From a checkpoint of a small transformer trained on Wikipedia.
Size: 8 heads of 64 (4 for keys and values), MLP 1344 SwiGLU, vocabulary 8192.
MLP neurons of a small language model. Each row is named by its layer, matrix (gate and up: input weights) and neuron, and shows model dimensions 368-463. Each number is 200 + 30 x the weight over its row's rms, rounded and kept within 0 to 999. A neuron's up and down rows have the sign that makes its largest values positive.
After each neuron's rows, "fires after" lists the tokens most often just before its 100 highest values on Wikipedia text that the model never trained on.

L6.gate979,189,181,224,235,199,187,159,176,182,190,138,165,167,197,223,184,215,198,227,205,244,205,165,194,201,196,181,192,262,225,176,195,168,173,178,183,227,195,252,186,198,233,197,207,229,189,242,175,171,208,188,159,183,184,205,257,177,190,255,223,254,211,220,221,209,207,256,184,214,216,233,159,223,271,193,214,224,218,226,146,145,208,168,181,149,209,228,157,209,183,198,182,187,256,239,214
L6.up979,208,197,238,201,191,191,210,203,238,248,226,192,217,214,209,189,256,193,238,206,182,209,207,167,195,211,228,219,217,181,166,192,129,212,182,160,202,159,209,240,167,166,223,211,230,169,146,214,125,167,217,206,211,270,192,181,260,273,226,159,253,246,212,223,154,190,243,216,162,186,203,188,176,187,208,192,216,246,172,196,213,166,213,205,170,178,172,166,226,201,214,165,249,219,236,186
fires after: " was", " were", " is", " be", " been", "-"

L7.gate1153,236,217,199,133,210,203,213,259,221,202,222,204,194,175,269,220,197,192,183,186,174,264,238,291,216,223,258,234,241,209,234,191,195,236,179,170,196,192,177,170,199,138,207,222,139,197,143,199,215,183,214,190,228,240,203,194,195,192,185,214,194,253,247,168,185,213,237,181,221,197,161,197,151,215,231,243,194,231,183,207,229,167,200,176,208,180,189,150,189,203,150,232,146,162,249,209
L7.up1153,224,153,163,186,163,218,175,180,193,231,199,215,177,219,175,213,210,182,156,144,213,155,225,213,182,178,175,206,207,213,155,254,228,197,211,137,198,215,143,219,204,219,237,180,214,226,180,196,198,189,159,139,222,170,263,209,234,159,177,159,173,244,217,229,191,181,245,217,181,172,161,170,219,248,213,204,198,221,182,182,248,196,184,180,202,251,215,194,213,198,159,245,230,150,186,212
fires after: " ", ",", "1", "."

L7.gate84,226,183,193,140,185,222,218,227,205,185,193,185,241,189,208,181,228,211,188,173,243,211,173,169,176,170,231,235,181,229,230,231,183,169,236,202,215,225,178,171,194,243,188,272,239,226,191,236,217,145,175,157,157,197,217,159,232,231,183,236,214,251,259,159,262,242,203,232,199,225,186,164,219,271,286,196,194,176,219,246,185,239,143,230,158,240,250,175,164,242,188,188,155,183,246,197
L7.up84,173,189,195,232,181,202,193,180,212,168,235,192,210,204,204,160,213,165,165,187,188,211,162,156,174,243,201,166,207,222,193,264,208,207,203,169,169,136,129,189,200,206,224,117,273,156,202,232,258,182,215,188,145,260,215,212,224,192,226,151,240,155,175,160,214,184,162,171,194,181,172,212,188,167,129,192,205,242,200,230,197,235,184,212,168,194,232,194,159,229,169,242,196,199,248,202
fires after: " ", "1", "."

L6.gate630,211,221,187,254,206,245,141,184,210,217,197,221,197,199,184,190,179,166,177,239,206,164,213,167,219,211,220,178,168,191,243,184,222,242,185,167,197,224,114,173,143,198,231,218,187,203,196,173,185,241,211,242,193,194,195,237,172,184,229,201,205,226,251,287,202,182,164,217,136,188,152,194,221,169,190,196,159,151,170,235,216,196,179,159,222,211,199,188,150,177,171,218,230,210,238,211
L6.up630,246,251,161,221,170,162,174,223,237,238,195,276,153,246,220,194,165,209,197,246,187,146,200,191,151,176,213,224,151,278,184,224,234,169,146,152,225,233,208,200,215,225,199,237,221,198,232,237,187,201,256,192,188,200,202,191,174,206,180,202,179,204,212,164,242,215,204,196,196,216,199,199,210,154,153,176,207,160,219,250,220,222,231,212,231,225,206,167,176,244,191,188,214,173,173,234
fires after: "s", "ed", "S", " S", "st"

L6.gate1196,255,158,222,241,163,211,216,159,182,172,175,186,161,216,172,220,190,191,202,217,230,141,191,222,236,179,231,207,179,217,205,223,237,252,214,156,210,191,248,147,149,217,233,233,164,184,213,228,192,267,218,197,139,226,200,238,209,185,155,239,198,152,244,226,180,168,209,203,207,205,189,181,157,191,221,211,262,196,189,163,205,208,162,208,206,267,238,188,194,202,205,162,193,208,166,232
L6.up1196,207,259,186,150,213,185,206,211,215,169,186,217,161,228,200,219,229,195,238,228,170,195,180,209,140,189,231,211,201,144,132,240,228,197,192,145,207,194,169,190,226,164,201,178,258,234,193,208,247,174,195,232,193,213,232,172,230,255,195,203,129,203,214,155,183,238,170,143,153,189,218,134,194,159,194,154,193,190,181,173,252,210,154,164,169,187,163,193,197,166,148,214,172,195,226,198
fires after: " a", "A", "M", " A", "ab", " Av"

L7.gate149,192,176,219,197,204,234,166,180,170,182,234,192,167,220,255,179,156,209,212,196,219,223,210,223,182,163,184,212,225,220,173,154,179,179,256,189,196,200,194,195,153,193,230,175,175,218,191,157,192,214,165,203,205,206,242,181,174,175,176,200,229,200,227,207,249,248,225,181,186,147,168,238,205,208,193,199,213,222,234,213,188,200,242,251,250,96,181,187,226,215,186,178,210,199,224,240
L7.up149,173,178,180,211,194,210,196,215,228,161,113,279,216,234,159,194,185,192,199,210,193,207,195,205,209,206,235,243,242,179,196,131,181,167,172,247,209,174,215,234,191,227,238,139,224,202,203,195,232,218,211,222,166,195,188,144,185,204,193,205,210,236,204,222,196,264,219,197,185,251,190,171,188,193,150,215,187,184,201,216,153,224,212,186,188,231,217,210,183,234,234,236,234,222,164,159
fires after: "0", "1", "9", " ", "–"

L6.gate148,229,164,161,145,214,156,196,192,208,207,195,192,222,197,206,144,205,206,218,209,219,185,191,209,207,213,143,224,210,170,274,175,242,237,160,216,143,188,192,226,188,154,173,203,177,212,246,205,259,210,174,138,190,244,251,138,180,240,256,188,201,158,182,222,171,160,160,252,178,239,198,198,211,160,199,242,151,207,200,198,219,189,216,209,199,178,201,239,170,176,170,273,230,222,206,226
L6.up148,223,151,159,242,204,210,216,224,213,178,156,213,218,183,204,192,241,204,247,208,247,223,174,272,176,232,167,211,219,181,203,233,157,229,189,178,185,161,187,180,236,181,168,227,231,220,193,197,249,200,187,205,245,181,227,165,240,241,204,227,180,243,250,199,203,251,255,173,215,193,185,162,247,185,229,252,218,211,238,227,189,188,175,172,223,179,183,174,150,220,178,209,160,226,198,178
fires after: " ", "–", "-"

L7.gate73,230,172,211,192,252,246,196,191,221,158,197,203,204,174,196,231,230,206,213,222,197,232,238,138,186,205,193,232,180,195,207,233,202,153,229,232,244,194,245,200,220,219,224,195,225,233,218,236,232,272,166,168,225,159,202,186,196,165,200,252,176,250,128,221,215,221,196,177,159,206,195,170,212,182,163,201,200,166,229,242,175,195,154,145,241,228,181,202,193,229,161,158,179,204,259,152
L7.up73,179,235,233,248,238,216,159,243,222,223,211,147,244,139,197,227,226,181,189,175,206,188,219,162,168,179,223,188,162,197,245,234,227,212,243,221,228,228,181,180,227,198,199,183,222,228,278,202,275,271,203,203,192,200,204,233,209,179,203,226,244,196,218,204,205,207,192,220,154,202,151,188,206,171,166,204,163,178,180,247,223,210,231,185,179,182,197,186,221,207,146,154,176,178,235,195
fires after: " ", " |", "\n", " blue", "8", " of"

L7.gate154,180,238,227,225,198,247,227,134,208,238,161,247,218,225,151,247,208,175,154,157,164,180,220,193,222,219,170,236,160,164,243,209,191,217,165,211,271,180,243,197,181,209,174,190,193,203,201,223,174,201,241,169,151,181,214,215,173,156,192,198,193,142,151,171,246,222,198,165,190,216,214,166,244,212,169,205,227,205,237,194,220,261,211,228,230,219,188,220,221,225,248,154,166,213,162,215
L7.up154,251,185,193,234,169,194,165,212,202,177,166,220,232,194,214,180,146,202,239,200,186,193,238,178,168,190,116,180,169,167,205,199,233,221,236,199,168,160,250,246,196,187,149,157,137,157,226,216,228,192,236,231,150,155,215,198,182,226,161,184,205,189,223,174,194,221,195,185,232,196,226,218,172,217,168,165,230,193,196,205,184,225,217,147,222,235,181,211,221,228,189,210,189,235,165,251
fires after: "2", "0", " ", "|"

L6.gate780,207,151,196,185,215,191,196,131,197,188,259,204,209,232,185,151,225,190,226,197,242,171,227,232,230,157,124,211,191,193,228,145,209,189,179,232,214,190,156,240,162,206,218,224,218,192,216,192,214,214,203,190,223,207,227,218,175,165,243,173,201,165,214,204,226,248,233,207,206,265,224,157,179,170,152,213,203,189,189,210,244,281,195,215,175,184,273,193,166,173,213,202,156,142,161,267
L6.up780,188,155,214,190,255,234,212,202,207,166,180,205,219,222,172,263,215,191,207,196,197,227,228,225,229,242,155,205,209,173,257,175,183,232,180,167,174,195,210,209,175,103,210,230,193,229,216,238,214,235,215,207,190,209,221,171,231,206,241,213,189,210,192,166,223,235,201,223,185,158,208,202,204,158,186,145,169,229,172,188,187,245,261,211,184,173,215,179,153,247,237,200,176,193,187,157
fires after: " ", " (", " \"", "-"

L7.gate1022,202,188,171,218,178,203,191,251,215,186,177,218,149,233,196,164,208,161,249,187,212,134,175,196,145,209,162,196,201,201,198,210,205,179,205,143,206,233,240,237,214,185,220,224,186,215,214,223,206,196,166,207,217,141,150,124,207,231,167,205,201,205,186,223,173,213,259,121,214,226,227,181,227,216,206,169,258,190,214,165,233,178,217,203,223,209,208,140,268,208,247,203,209,196,235,212
L7.up1022,211,209,207,144,247,197,225,227,256,203,206,225,195,217,185,184,192,246,208,200,196,174,150,171,203,185,287,217,183,217,235,170,208,236,242,178,177,171,262,193,167,193,172,208,156,149,218,182,246,212,181,175,175,160,201,180,212,218,193,237,244,186,262,253,202,188,185,239,170,214,130,254,206,199,176,202,206,207,174,183,161,239,166,180,195,189,231,190,162,218,252,256,229,177,189,178
fires after: "0", "9", "5"

L7.gate1014,240,236,254,136,226,183,200,166,169,169,208,192,196,229,220,212,175,225,201,201,289,219,180,183,241,168,206,207,213,214,228,175,185,215,206,213,225,207,175,215,195,241,193,202,264,191,196,213,196,165,179,207,212,213,228,176,157,190,229,178,199,184,193,170,184,231,188,227,199,196,210,204,190,236,164,203,192,225,243,247,154,169,220,246,187,186,197,165,168,216,168,199,200,221,236,237
L7.up1014,201,145,195,134,213,202,224,226,230,244,178,249,187,151,196,229,192,222,184,208,155,203,195,202,160,158,190,201,205,201,217,202,214,228,200,218,188,213,188,201,223,212,178,191,225,221,206,213,142,177,201,164,197,196,185,245,199,191,185,192,168,200,266,202,220,206,210,168,204,207,223,217,229,143,179,168,225,158,213,189,123,195,190,169,173,249,140,153,163,225,233,201,233,183,225,141
fires after: "1", " (", " ", "–", "9", "0"

L6.gate1135,253,237,214,251,203,166,210,230,215,143,203,244,149,194,180,196,235,214,235,224,217,204,188,159,154,227,241,243,180,220,198,222,153,190,192,150,173,187,175,146,216,179,168,144,241,184,202,216,158,237,236,184,208,228,230,206,205,235,132,164,220,247,240,247,123,187,188,205,175,193,203,193,136,158,189,190,161,211,222,192,225,215,186,221,259,193,187,199,189,170,194,191,221,168,193,218
L6.up1135,210,170,174,155,185,217,194,248,233,157,206,201,182,206,174,224,150,227,160,226,216,179,277,204,120,205,227,185,163,180,149,243,216,239,221,155,187,228,211,229,182,206,208,178,166,203,250,205,197,199,155,200,176,267,213,202,191,209,225,259,216,169,213,205,145,232,189,207,195,155,189,187,208,199,276,217,216,242,181,171,204,195,176,207,188,215,232,226,194,154,213,220,172,222,149,230
fires after: " M", "M", " c", " L", " Ag", " A"

L7.gate45,206,175,246,192,223,241,247,202,185,233,170,206,167,226,200,217,216,261,209,233,192,177,184,195,159,217,176,213,236,155,199,201,211,239,206,222,206,175,174,241,177,143,164,253,195,229,213,206,181,213,169,202,155,229,252,185,196,155,198,168,175,235,157,230,199,235,221,220,165,221,204,182,190,247,178,153,208,216,239,193,243,170,211,257,208,290,159,194,165,238,189,184,174,160,244,221
L7.up45,126,163,214,207,196,197,209,183,166,180,185,181,183,178,195,217,237,196,177,183,215,211,238,251,186,194,208,152,220,176,194,259,208,176,229,214,216,209,217,238,163,220,162,229,191,191,192,198,174,168,220,200,208,206,182,161,182,243,171,183,147,181,245,249,222,191,244,233,230,187,188,173,189,213,186,168,218,165,219,201,115,247,212,200,210,225,154,244,192,249,187,167,215,200,255,217
fires after: "s", "6", "les", "os", "is", "p"

L7.gate578,260,206,199,211,222,188,182,185,266,139,176,183,160,260,200,215,250,205,183,180,224,233,242,122,196,176,173,184,182,179,224,240,150,175,180,239,264,205,177,122,198,208,136,184,239,156,199,202,207,204,182,144,209,133,191,211,194,194,250,163,205,185,192,186,165,209,162,206,218,239,221,224,163,214,221,217,178,190,220,167,246,212,248,237,234,203,227,183,183,185,167,248,192,216,175,218
L7.up578,242,192,281,195,232,246,226,260,191,239,157,176,254,154,222,168,202,194,183,122,177,206,229,200,187,225,181,219,226,195,222,167,192,205,216,217,193,220,204,237,126,227,231,229,233,194,256,169,229,253,210,229,185,199,220,163,139,160,223,222,190,242,203,192,193,195,196,179,186,164,187,215,178,220,183,193,178,201,179,220,208,213,207,221,235,219,162,154,216,237,192,180,170,198,150,188
fires after: " |", "4", " ", "5", "6", "."

L6.gate1078,233,175,204,166,225,145,219,216,209,176,174,215,257,246,168,190,237,203,212,155,244,169,211,214,165,197,213,255,184,182,207,256,221,235,208,191,214,234,197,202,178,227,208,196,229,183,195,249,188,165,202,208,176,197,207,197,202,204,156,238,218,249,189,207,226,234,242,194,251,220,158,201,170,193,228,227,234,180,203,190,218,172,183,231,181,231,229,187,165,180,173,191,170,186,206,233
L6.up1078,238,183,180,221,179,178,229,181,215,174,214,198,215,214,147,188,161,220,218,171,247,238,255,248,151,197,156,240,151,173,263,269,237,177,202,216,213,236,209,212,157,228,194,183,251,192,258,226,178,246,235,207,235,185,255,238,203,151,239,205,228,217,202,202,173,237,198,243,193,173,217,245,202,228,204,221,137,215,208,165,168,171,251,224,151,193,227,223,160,177,139,206,220,189,212,195
fires after: "0", "|", "–", "9", " ", "1"

L6.gate1252,192,179,183,225,224,280,269,189,192,186,230,246,140,259,177,254,233,183,232,211,194,194,151,191,205,264,202,209,236,159,162,209,224,237,165,212,172,187,212,238,158,196,179,150,167,229,149,214,196,212,186,211,224,178,195,228,166,231,219,174,159,200,244,239,226,218,167,209,192,221,202,226,176,230,226,162,211,193,239,203,201,205,162,185,182,245,142,204,212,206,189,213,173,221,180,214
L6.up1252,240,151,181,206,213,219,142,168,188,188,193,193,184,198,207,98,162,131,224,208,240,187,128,208,295,156,220,224,191,201,207,181,173,168,211,263,204,234,208,169,182,175,170,198,176,246,242,142,215,241,230,191,226,197,159,209,194,218,200,174,217,230,147,200,172,212,146,223,193,208,168,222,156,221,201,234,245,145,181,144,168,190,235,194,193,239,177,197,191,190,225,200,203,216,240,265
fires after: "s", "S", " S", " Sch", "-"

L6.gate726,197,198,207,209,272,254,208,193,218,184,239,207,209,215,227,237,213,205,243,166,147,200,203,164,252,181,190,215,240,186,229,252,259,176,230,211,230,232,161,194,148,137,194,237,210,205,221,255,158,252,180,202,181,190,221,224,205,217,168,188,218,250,198,274,215,245,200,220,182,223,165,218,265,207,214,200,203,169,220,199,198,195,213,203,160,200,163,175,188,197,146,191,233,224,236,216
L6.up726,233,165,183,217,178,256,163,186,166,207,223,192,220,180,153,256,214,189,234,246,238,219,215,211,228,206,174,186,182,229,226,265,174,193,177,162,189,156,169,223,186,241,178,157,196,218,169,169,229,213,223,206,262,148,226,294,170,184,234,171,168,214,198,208,227,180,192,214,187,198,187,192,136,219,176,118,178,226,157,172,204,152,214,171,292,204,155,202,201,197,221,206,187,200,189,240
fires after: "s", "-", "os", " Su"

L6.gate247,175,223,202,225,256,197,174,178,158,199,176,200,241,234,143,230,231,224,209,176,200,201,213,145,212,236,231,170,232,136,232,217,233,258,244,199,228,229,249,205,208,215,198,175,190,194,237,182,175,214,221,197,168,249,206,172,173,154,187,169,235,203,219,238,190,169,215,190,188,188,182,189,199,217,242,186,205,188,194,257,186,275,142,135,175,245,178,213,189,239,207,232,155,187,231,183
L6.up247,167,234,221,211,249,238,190,211,231,192,207,188,188,211,241,206,191,198,169,176,198,272,170,229,168,192,239,192,207,168,216,128,217,226,204,233,237,204,242,149,215,183,201,206,243,224,152,200,155,185,197,170,181,189,164,180,226,224,208,241,236,209,188,179,242,229,228,240,213,247,238,198,217,199,195,218,206,252,191,239,218,262,195,186,211,195,183,176,155,231,211,244,146,189,190,151
fires after: " H", " O", " Ha", "h", " Ga", " de"

L6.gate1258,199,151,212,123,191,222,233,186,179,193,207,186,150,172,194,200,158,180,181,189,175,219,229,233,211,206,132,188,212,222,199,239,226,158,239,121,197,114,186,203,199,215,162,168,205,205,196,189,184,159,209,217,210,215,151,196,211,129,214,215,189,248,240,215,202,130,215,212,121,142,168,206,195,215,167,194,214,194,206,188,214,202,175,211,201,180,158,181,156,197,194,147,197,263,138,222
L6.up1258,242,172,240,220,143,201,133,190,234,215,202,181,148,243,158,165,217,218,192,183,251,175,171,231,237,197,180,194,220,165,220,176,188,140,215,204,266,166,174,163,218,223,175,265,265,198,211,234,211,173,219,221,152,253,217,234,187,159,218,157,209,197,220,173,207,223,218,248,185,212,188,205,175,236,147,159,221,209,207,223,194,173,211,146,217,246,172,209,130,187,204,233,200,216,212,194
fires after: "s", " de", "e", "Re", " Me", " Be"

L7.gate894,208,205,153,194,198,172,202,209,163,220,193,193,265,241,200,218,197,226,241,128,222,187,226,282,120,236,193,243,218,211,216,211,230,203,198,167,204,207,214,211,206,216,206,177,195,241,226,253,199,214,200,211,230,195,221,205,183,221,268,206,226,226,191,213,224,247,175,233,225,160,189,213,183,269,175,236,202,215,193,183,191,192,198,226,169,212,172,201,174,190,244,205,177,210,186,187
L7.up894,188,159,176,235,130,200,179,186,196,174,176,205,252,238,218,196,259,195,138,172,206,205,168,229,229,212,203,213,196,199,221,222,190,271,166,245,205,243,201,171,206,182,191,160,175,217,170,204,170,183,179,216,231,235,195,215,214,196,209,181,203,180,164,211,191,242,156,173,179,212,194,204,214,154,188,251,145,248,197,165,256,173,178,238,177,176,213,217,220,209,246,181,196,217,225,192
fires after: "0", " ", "9", "7", "–"

L6.gate208,207,197,194,235,218,207,230,213,274,155,221,146,197,187,243,206,234,186,227,195,183,211,203,209,165,178,193,250,235,241,228,217,219,206,239,218,219,220,192,242,193,194,158,229,182,258,187,210,209,202,205,255,179,212,246,220,208,150,169,163,243,178,209,211,185,200,246,169,195,172,166,177,156,240,204,193,197,196,198,186,197,189,235,148,179,215,151,194,177,151,115,182,186,228,206,235
L6.up208,220,224,224,181,215,209,166,135,195,214,201,189,144,230,229,213,198,233,136,176,201,197,208,221,213,243,197,176,227,232,226,229,197,189,188,221,237,204,223,191,147,212,228,249,215,220,193,164,168,217,230,178,192,234,217,185,228,203,139,220,207,198,215,191,216,183,232,232,180,286,171,228,174,233,169,167,230,144,219,206,196,219,144,216,206,228,167,190,173,208,178,148,199,224,211,222
fires after: "s", "S", "Re", "é", "س"

L6.gate1287,220,202,258,238,225,201,201,149,190,242,203,179,199,176,221,172,149,202,208,164,206,170,188,220,221,229,188,204,201,209,226,202,188,145,197,165,227,212,202,186,169,147,191,227,198,228,245,192,204,221,212,139,210,226,222,173,208,133,161,221,207,213,225,201,218,152,164,216,175,227,223,195,193,225,187,146,185,148,179,222,202,209,129,250,196,219,159,160,206,233,161,249,180,185,187,217
L6.up1287,186,229,194,258,160,201,150,169,224,259,175,218,210,251,279,227,193,215,177,166,203,149,186,196,231,165,257,155,210,227,252,261,199,221,149,152,271,227,157,248,154,191,191,217,163,244,201,186,218,192,255,177,157,209,225,216,212,183,235,208,220,168,243,189,218,166,173,228,195,217,174,215,211,189,175,108,172,167,147,225,189,189,229,217,204,206,234,183,228,169,167,149,240,220,206,247
fires after: "s", " S", " in", " New", "S", "in"

L7.gate110,199,226,215,165,184,201,232,121,200,181,231,228,175,225,192,175,225,220,222,184,188,137,184,198,218,228,219,209,199,188,191,215,206,179,219,229,241,183,219,155,249,173,147,229,269,223,168,220,205,176,194,236,207,214,219,150,195,215,232,218,200,197,209,238,230,167,233,196,174,171,207,202,239,171,189,235,210,192,228,169,184,185,210,160,179,229,161,193,213,192,255,185,173,226,162,188
L7.up110,156,124,196,205,184,179,156,188,237,236,199,198,160,239,212,180,188,173,191,210,220,174,279,235,147,201,166,164,175,149,184,200,224,163,193,191,138,167,179,164,212,146,193,172,188,183,199,267,196,223,225,219,209,172,217,189,206,216,195,237,203,224,253,253,203,184,163,193,200,223,193,253,197,234,195,175,160,163,196,238,129,197,211,207,187,143,228,219,184,226,248,186,207,221,213,221
fires after: " ", "2", " the", "1", " A"

L6.gate866,219,172,216,160,235,228,225,243,233,197,246,175,225,208,167,190,181,236,180,191,222,137,215,248,231,242,186,203,231,227,228,211,212,199,204,250,266,190,185,195,188,162,191,209,206,194,213,246,238,205,166,174,175,232,212,229,195,152,138,186,142,166,182,177,164,189,208,196,263,226,173,257,182,178,184,186,176,190,229,198,177,227,218,177,171,161,195,197,230,259,148,265,182,201,203,197
L6.up866,172,262,203,231,194,199,156,190,203,222,256,217,181,206,247,256,207,227,191,175,201,225,167,164,231,203,194,202,156,201,212,183,228,184,169,176,202,179,220,183,152,188,198,212,176,218,132,220,187,236,195,154,174,216,207,225,248,264,204,151,262,161,234,179,221,182,183,237,226,232,231,226,166,236,161,251,191,167,236,205,206,210,190,205,241,177,194,215,157,218,210,189,177,161,196,188
fires after: "S", "R", "2", "K", "H"

L6.gate581,201,203,236,171,223,205,147,165,131,169,193,201,211,251,269,191,193,192,197,210,233,183,186,196,170,230,215,210,226,246,201,203,228,178,177,181,236,243,168,229,189,174,225,212,266,176,205,191,242,139,135,226,182,273,201,187,178,212,219,225,177,249,169,209,211,177,243,212,213,216,253,163,193,146,206,163,272,212,148,197,235,181,203,185,181,172,228,158,185,219,239,142,194,223,167,227
L6.up581,180,245,224,218,180,237,249,195,228,242,281,169,238,264,208,210,231,175,235,260,162,182,172,134,267,217,209,179,213,234,268,175,202,208,218,160,266,177,238,263,287,184,205,148,177,182,173,162,183,178,154,209,269,178,175,205,190,228,194,221,224,238,232,232,193,211,179,198,210,207,174,212,246,192,138,219,147,188,206,190,209,218,247,176,242,166,177,207,142,187,175,212,232,218,211,178
fires after: "2", "9", "p", "0", "1", "o"

L7.gate866,247,224,200,255,217,192,162,272,183,185,188,192,238,187,256,145,209,186,245,234,236,236,178,246,180,214,221,209,230,172,181,169,190,166,197,229,237,252,182,179,135,207,229,228,192,173,235,234,174,165,213,187,194,238,223,230,223,186,237,225,147,204,207,233,192,165,195,178,205,241,167,174,183,181,159,173,185,214,190,179,212,192,170,187,282,262,198,204,182,259,157,284,163,195,240,154
L7.up866,276,226,203,258,198,191,201,198,180,184,176,253,218,163,165,228,253,212,219,226,202,211,196,163,176,171,189,158,202,184,259,251,222,239,175,219,244,181,193,180,180,183,173,172,149,206,228,232,190,203,218,263,193,221,203,200,174,162,247,169,195,222,214,223,212,184,235,150,225,213,227,215,176,180,168,217,172,177,227,243,191,223,178,195,182,203,185,184,205,226,165,202,197,159,205,187
fires after: " ", "\n", " (", " −"

L7.gate204,230,118,213,250,230,225,199,188,174,159,261,220,153,239,200,206,242,239,246,214,187,213,247,164,97,204,205,195,201,172,194,224,176,185,261,210,195,216,230,183,185,200,207,202,240,179,232,208,191,182,254,189,149,200,276,212,192,122,218,162,183,197,189,227,222,200,187,181,201,141,155,204,148,151,178,164,240,253,191,231,196,187,216,232,253,176,193,141,179,167,227,205,196,165,222,207
L7.up204,168,231,204,184,219,203,236,194,246,183,219,160,203,214,184,261,181,114,241,200,200,184,221,214,202,154,173,236,245,229,175,228,180,179,193,162,185,246,255,228,193,234,183,212,189,238,219,225,151,220,194,264,177,160,137,133,158,186,169,233,208,210,177,188,200,209,238,220,191,177,204,149,169,228,153,151,208,223,191,169,168,178,150,179,170,197,196,240,230,216,168,214,248,221,186,168
fires after: " ", "–", "\n", "-", " ("

L6.gate601,261,163,187,259,196,235,268,221,220,261,186,208,191,179,191,274,223,268,186,184,241,144,165,180,217,215,173,204,198,203,218,172,235,170,211,205,253,232,198,238,204,121,202,195,178,240,154,287,205,246,155,212,133,239,217,253,168,180,191,176,208,169,179,164,167,229,134,186,181,196,203,256,198,181,279,203,180,174,196,160,202,174,222,210,193,180,186,151,162,234,171,263,171,203,209,174
L6.up601,159,248,198,226,217,222,211,244,212,200,192,210,160,217,192,265,196,142,169,137,182,152,163,223,171,259,225,210,132,188,190,202,131,180,205,204,191,231,244,188,164,222,144,202,223,197,238,194,204,176,196,215,211,198,225,227,226,223,183,220,168,237,153,212,276,203,185,191,171,266,187,248,202,299,159,204,254,216,193,144,197,237,208,194,175,194,203,219,188,142,172,160,174,201,208,208
fires after: "S", "s", " S", "F", " Sch"

L6.gate386,188,181,211,223,225,244,219,186,200,234,233,201,161,199,225,198,208,179,256,162,192,154,223,174,252,226,224,185,232,182,216,177,202,213,182,182,230,204,175,181,187,158,209,245,246,249,255,215,231,208,214,200,166,287,251,207,225,168,203,163,140,238,221,163,189,176,189,209,224,221,206,154,181,206,220,170,119,200,192,184,196,196,187,192,174,179,165,137,206,225,200,239,175,252,211,239
L6.up386,229,222,212,244,230,237,237,161,211,174,220,206,175,233,203,252,203,196,255,186,196,197,155,180,240,196,203,212,266,198,160,247,223,246,131,195,182,227,154,202,147,201,172,156,164,228,218,147,203,252,185,218,234,189,217,260,183,148,165,200,223,180,217,184,214,227,197,183,159,176,246,249,180,203,175,195,237,220,189,226,205,189,177,203,188,178,136,173,200,174,194,139,174,172,259,231
fires after: "s", " in", " S", "–", "S", " In"

L6.gate1315,219,186,198,233,146,158,176,217,272,189,238,168,184,257,255,186,261,224,204,168,208,213,177,211,201,233,205,202,251,212,200,218,151,199,174,170,219,202,138,203,207,201,221,235,163,216,244,248,141,222,161,157,188,168,257,122,166,176,258,155,212,172,188,206,212,193,211,173,205,180,174,189,216,222,210,259,219,176,266,198,216,166,159,170,152,171,207,168,232,142,204,196,156,210,183,252
L6.up1315,230,205,168,166,230,186,232,170,144,195,177,175,190,231,208,231,195,205,196,208,180,215,179,230,231,230,198,144,231,245,240,190,161,187,175,221,210,253,148,232,180,242,211,231,260,190,155,240,181,243,186,165,186,207,192,149,219,175,260,207,218,138,188,176,161,228,227,176,223,170,222,236,233,191,151,193,206,197,213,204,179,174,158,177,176,260,201,182,268,173,186,204,205,228,219,216
fires after: " can", " was", " to", "-", " is", " have"

L6.gate221,210,194,248,205,211,238,213,175,227,225,192,184,235,235,224,228,184,189,213,217,228,235,210,214,158,172,191,196,163,203,226,196,151,217,142,125,202,154,197,222,235,231,244,176,223,139,260,238,213,185,229,139,166,191,180,182,185,151,206,236,258,236,175,178,203,242,215,196,135,189,183,170,212,252,211,158,195,184,195,207,188,198,240,246,212,242,228,149,155,211,172,248,220,152,238,237
L6.up221,199,229,159,207,249,240,198,221,209,126,175,190,167,190,184,205,137,203,174,173,250,201,183,267,142,209,238,176,159,190,231,235,261,156,175,153,201,234,184,189,178,181,212,160,216,185,215,199,228,205,230,184,118,157,250,199,245,199,155,219,203,201,183,177,174,240,198,169,170,195,305,180,212,216,243,211,184,215,212,211,213,170,266,212,205,270,239,224,199,192,216,255,156,190,191,186
fires after: "1", " ", " (", "In", "ed", " |"